config.toml
intermediate_size = 768
norm_eps = 1e-05
init_std_o = 0.0
weight_decay = 0.014
MLP neurons of a small language model. Each row is named by its layer, matrix (up: input weights) and neuron, and shows model dimensions 48-175. Each number is 500 + 50 x the weight over its row's rms, rounded and kept within 0 to 999. Numbers have three digits each.
After each neuron's rows, "fires in" lists the words (lower case) most often at its 100 highest values on Wikipedia text that the model never trained on.

L3.up500:494457531515467549609544474579478415549491548462556497580421592460487448479475500495473495494515549411530475521505560495616479609476503450389400464557565537505513454506536406593434589436468426463472474476508554458400530428530485417494531545564524466558478491465509462517594490597501498418505517471499572411437513492476468581463444427534531467501482475537424468481507457437476486472537
fires in: "first", "went", "director", "entered", "directed"

L7.up41:549552426530444543475424466500443513600513472515493469436509451496468543505462545505474525485439521615559477438568553449467557613540497525437553488392466568573529568501481496540474490511496529442519466473439575510498483500452458472499387462465531467456491494425431555603527489499538425452426589379554559488509520462459535519492593607588608480530511531494581484486393540453430500537464
fires in: "team", "cup", "teams", "season", "germany", "alone"

L7.up26:433578460509448439478466458497469593528541531457482585542539410512538454466511492458513461495472378456544530483444521474582533471479481438522555539483488503510528520607417531535551510556429486512480495477509580472455513544535509501552454516473466514494562475422556465540522493489520573568421576577425536514457464524468455483522549545523466458389447443498535502572408542392381519513460
fires in: "united", "australia", "candidate", "lucca", "age", "ga"

L3.up236:505559463522466446478558498488485450525449563520536489432528477443439541541487520536573495494516481503516497498439542520549500502468506545446631479522532522398468398519475508472633492539457456511436566578522454570453411474458349431535524540463531487498447509465461505398465491481444554471509460442466490423548494513617527592418463537543494505429558605455453420590491437544523557507445
fires in: "most", "moved", "movement", "match", "movie", "move"

L3.up697:391520527536449509485461552502547535563596484571467440526609399427515557523456437593498480478588437443382427604514492516487467467638478484555509474424514502527400452433518370483525468507465359487528575477484449555471455412438541544476518525553446469504542547480454501546438455491473512477474540486486548496457498484461546469514479530529454541571498476531450533538475463480416466528466
fires in: "total", "official", "reference", "commercial", "celestial", "population"

L5.up401:504522542526529452457535539497506473503624531480571570572361490440547598500443475486501465535459494550536469512622594427455504582520437533460447573454517555485528578535542416471532481479398406497529525472526530498447441499488550478502474424544591481493453455494474460609452490499446470535599486532492572431567545595545503449485551459467580564456503511522479423509551482500507483549522
fires in: "one", "eight", "two", "first", "six"

L3.up641:457602518505500445477491538447527540513470530435511575438476475402476482435507468567460518502520452518451524484491456510452593522465509551552489466488508561542443394492491434529520492425528503593407501552472508580578546482497456546560526432527564424430562556538453559581491495529375535435474427483440406480469460520537507533444591533511539388468427377503508523483412430511527463554473
fires in: "had", "has", "are", "most"

L3.up6:499511510511571521545450499503408416505379533458535459490471496481537451510562514482500494538485444468491421522491574500457480502455496470500409430538452497496430432521483595605562536499490485507473494418498462477566587475491490559487566549391542569554437464481438467599420485493506476468475575447465494489465605479468481419448547484496550496432613510492511378539446481490495507452500
fires in: "would", "could", "will", "had", "william", "williams"

L3.up203:481500528441427503503508463475489432509489529422554547437502454471598522512524539533487491436488561508477501457535400446485514433391478486460414473455532508515547485478509516525525481461442472469500489440519379437519502492521494463498579459552471511509515446529456581415508471485498473390575436499493534464447512419503507443418478488489523448608519443420483350386437551460491428406545
fires in: "de", "released", "death", "release", "debut", "defeated"

L7.up300:480500516514504492570416423476432566512536539362527454528465499510434625489514479432512532540480537442524478452503515483496468496563568486434523515437557563595520523509489562477428550448462490522491600534456531427558492507542387502481545508467585448561488564434526494391459564479531539495491559560486421482522506608520578578444516502521522446475498483467578560581596522485450485506493
fires in: "born", "twenty", "gold", "sold"

L5.up453:533480514494457517529456416474489500507510488461459463441514512550466479521513458497465484566566479567563469459562412544572569381546415470565556489435499524482512542450508499543531502413561392537475482559537627433462541444451396524506565484495544474515571514377622511515539504493473511480499483444447518466453501475552511560531488540481462377481534576573479490611572442503480539460510
fires in: "later", "personal", "local", "because", "became", "person"

L3.up546:480608503526504492503510474449484508544553483557424586544491526580512583513410522536472506483486485559580592473413492431484494498507505490546448555555408581523480401493581430430375532493481423508549498514456493520520473396443489494498445603530591539439446513507491452580530522475566528505479589480473542577515501540418422505540597496561528602534459541476490462451447552526565490572480
fires in: "team", "teams", "highway", "played"

L5.up81:529474558466511423475413554520429496536459499518543501475469412528589588482515445519388560605558461573525505490464563438438429488542493475471564450413492501515388515471513485476550473464384562530538443479453594476450521505496439490537529511415523467469544456459496535485523513547438511570474550491410534481471508496420459460563516622445451593595522525456486454448426506384463539530453
fires in: "this", "through", "than", "thomas", "three", "thailand"

L5.up28:520542552448463499472401613615479491361440533501538555460463558596562559404447558483564511527457533447564460578433439495533484393439557426461529438533478531482522510582536421505539467514559486465505543521509567513487470534444397481534479528500448495539545518492469466409511531486508488434540505532515419509543500521526517540520456504489487519492456513516507552438538486472508600377423
fires in: "were", "while", "are", "a"

L3.up439:516432499454581479560528500515429472481482625510456436427529430491487488494519416498557533458478494563392522553567466478541466475481383502487486469558601504437537398495490401539622418432475419574438513497493419531514585490439499542592552549491531450488515477500567517589469586432491461517534436422494483467453463472588506517459496553502512469442443446545428503440508450589408493388569
fires in: "first", "original", "most", "have", "has", "national"

L9.up11:483560484434534449546481507493538554565545514496512448520522628516496546551521462470492466469534581508470467516466468357531522505476505430492512455512411593512530533536502462416525453453660533497485446508398552558590536517534425545518521507427472438572521492517581531491517437456517483475506550477473518453488440471445551512535565438451470488554450615480504619443509501379487541440462
fires in: "are", "area", "areas"

L3.up699:457494506466455513453555554460504495469495583520517479521504545481509588540594548583544518416515511489552448535503571498296556500496402533431481474531430551619505498499505543495478458541563425477555480420510607481481474524523472463521553479472450430503561421503527493496551496518516344481486521511457496368495569465483421507534622418487480557556449550458475487537495505496459498480442
fires in: "television", "released", "release", "elected", "election", "electric"

L6.up76:534485471423548486493536566498464488567481510486463449425491453397526393473470539502444548457624463460614549454488447465577402502459571518477502543547500451404547505577477448455586474463387496532512578518418503391447491599452474453487501484454447382516535519581470559504560572514541500513550511509489566514508570444523428512438529575498599516538517547466525535460471513447445515535556
fires in: "on", "international", "ones", "institute", "council"

L5.up390:545510500488491552455499477517494496386516468507516501579494411500519479562473510566458547524466644413584521507477524485448481463441427431517524474441567545568409524448547472468445556429432482491450431378445441479552499420501543483492500470424478479494551515509460456434598501407582535422496458508487451592523450530432453558450499562502444440451443594465501518532448421442567518520534
fires in: "early", "due", "bishop", "late"

L5.up279:498553508455485556505530541495520549575611446486594570592469452493556487538513454465522551580583505648556473610542484465475502491522455540433486477428443507455519534533490420531485522457432520499391496546447606443482491399601575470518552379581520504438492523480503452528498525384533527465545545543592470402433481431549525484545480435482528518427545501587398485530472489508467554484521
fires in: "second", "third", "fourth", "2nd", "fifth", "3rd"

L6.up67:506489483557490533525412476480528441504534471480481497539545520570595529544579425477495519501609526449493515471518493419554528553456479549509512431473487534458598453466563506433547442577460518485435597486466586485647498563500474509501552601542408673421432550479564542476444589479554519527500516501508521462550480494480503459529533502512537552496495476482553502422619484594568524498519
fires in: "championship", "championships", "encapsulins", "washington", "example", "champion"

L10.up179:415458566533430481473469588493550484562488484481492511511489510401568514505462534464465472460562465491480499565465464468446531478473559511538543518457465444512444495498449447564424489505440496431468431492452513620422455520457512581449575366519452518424468557449556488472491603441540516437430501535428395492434486469574613488503484549471542464572389524455515527530471520454506578444517
fires in: "david", "individual", "austria", "division", "cambridge", "denmark"

L6.up24:444479540561414432551499519578489504503511486509476431483539503490472447504541474471488585501536487482580562503499544548529584503446509456518495504541530502499355521559494595473498456442383576546458526486431481594554460426492582506473457474535498508543489387540408427432621516405489453502497508478405495599514488465629538531475495472492621514535358509452524489508457501506481567438521
fires in: "both", "due", "how", "however", "few", "stated"

L3.up582:494498502501393448463485434449521511569581437412508481477552468487492483448422544454442566547499438394475534518549472544558464506427487509464442513446505589421562451420395446515471489479502471494465458554496469494543434537451379495521478567463502511502531498549384444575560557465514550522384530464427450494470444491542586559532653508497532523476500505414563514522499504497497488457397
fires in: "february", "age", "website", "gold", "bogey"

L5.up570:477423459581500505483523497610578535490490525489484536473462486486476460520503483415435644389565535520537532450459501544527583462459524495426405490481417510493445487520432419473548410469467449428476441547508374418456506469454568547483467439546455523458496595537572480526496525486474526537550497483468571449441477533503521497631499494439419595444511476600481539594567490468530574480569
fires in: "for", "former", "be", "period"

L7.up546:391529410512399446559522418473520456539500520437520430480513525494483473366371564400509493525567471488475571500498537514531505612595478514448531560482452491531467519537427525487529511544480547438504558570489449453606567454548532571517555527549507499417489442498509409520519548517434484536548491447510503485476528529551402507515591493546542480405548498516590503551506501468499525511461
fires in: "no", "career", "novak", "name", "season"

L5.up572:549571558523479571527489467444515552530525571449472424484488533430495448551459485445402435500493449551540515522479392407457498524477488558556479452487512449424446497488500524492471450530507445499541501468525474608475553477449460532536496408523475450463529496503495411379491429433441447507462432523507423409411462575497518561543388501578549481524405521493531465586471517587576522530537
fires in: "division", "america", "munich", "judge", "municipality", "individual"

L3.up610:378460538417521455549563513558475512500416539505496477453498462456531494556499485538481369476475574387460533510467542465510606551494474627461516481500417449491483515499508531572589444480557467499370496442587455493497527444516496500560468409606483554650456569565519467519537503516390421488486620454559499462418516390469418531539478484484459485542476494516474522510466423509421534482451
fires in: "between", "these", "of", "qualification", "such", "building"

L6.up258:460479520504436548509372469482534534487538543426509519457531403528486485471509410485493533517525508503466482536512506507443551390629526484529439474503446575488540519474566440433445490572526516569545565528494538542501535458414487448490466454505460546517530442399532485454472517423580438552546568409507423455532565498504495476508514499447540469515463536495533631478499456520465439459410
fires in: "father", "wife", "bishop", "king", "husband", "mother"

L3.up713:522512460516490451429424573582506523426482539511422472581447493496439543503533418459429541465469539503477471568507541499571636545565571413503406511444497593556477500564498471490555473425557464503491515501363577540615479558489475548490506548565511539469498577443464549534595458555535415438531454446487474467465425427448448516430502500581527459453519511585489474532492524483398553463532
fires in: "are", "be", "area"

L6.up523:469507452505483385442495541514559554507477391547485535488483504560557543447527405462550513455582486479502501536545480524573557439429481509461514522427523446571577436471558491463534453511535516574473504511569493380440499505550438611512541552503537572554568577523508550571468416487544533491513586492486540479561577586451463509445550495483457488642497464487525453505462441612480587446526
fires in: "before", "front", "frontalis", "thus", "point", "points"

L3.up673:542510536492530522532589545487521456549475420516418518476455511470452497502380396452500437491546521482466484519503414406511496436565468572460428576401531530563561515453497457462515500512511463463515407615528531488558504402567479539485540592517582544539520493502523553536520467507435445475503536581432540493559528525494506603562514449531489418497455486464516471554549544487509402583395
fires in: "born", "personal", "person"

L3.up344:564379427400506531577404476475445530574493450536538433385510554558486512498449459585524578484523517493414463588401517396488520574481461608448507499482470454450503484505427434524501509524478525454435404524509481525479516506516489514505543424493527536518552525478593455585570529506466400482467609461498486397433569468489538431425550532493420494538494494401496551412550519443404548534549
fires in: "history", "states", "them", "career"

L3.up346:526371499528475473475462474429495475402518578599534491461571612535572481488511477467578470576503520423530470567513438505559409535551559514454424501517546486551583452457530448482503512449579433477498443488524560529489448528458423546470395498436442508472487496504453552495531485529508463501499486460458523497414492539457460485475552485510537522530497452531554578458488582488546517438501
fires in: "music", "young", "allmusic", "you", "without", "yes"

L5.up13:553502555505455530450480521536570507538464553457488491537415510546469626504368427537503537525437523507614529422477625576457570491438479452457440486463513540445495417412539525484492507595473461437476502608570590433482591493495454482478470506441454526567566486488579450408490513452452536467544534533464556494626569503397457440472456457450504536476480470523505563433510529522591537436438
fires in: "small", "for", "killed", "killing", "six"

L7.up762:518432490525416482508510447417570521507514648559419465510459536454611562563599523567498492517517561592515492436480521488482428509568465484468528504439447489455501452451513468445563441507573478503595521584574618466454442513496522497609432595499435413504520522595433448494476436528509441547544478392470508524503545490406482572489497448597572481523496520542496479467423532417435525542451
fires in: "of", "women", "married", "friends", "friend"

L5.up361:483516502443440473526520544456507495505531545508549579448480438454498476496530486458506581573467561631525470380563526454464406439538511480449584533445551550514489475512507402428525387500450508541514526543424494525502454575377518457556587569493426497439467513441544458520561533463519538565512657623469495374530525477577473439522569531464451458523379513453470506496568515447475488557452
fires in: "three", "through", "although", "third", "historical", "those"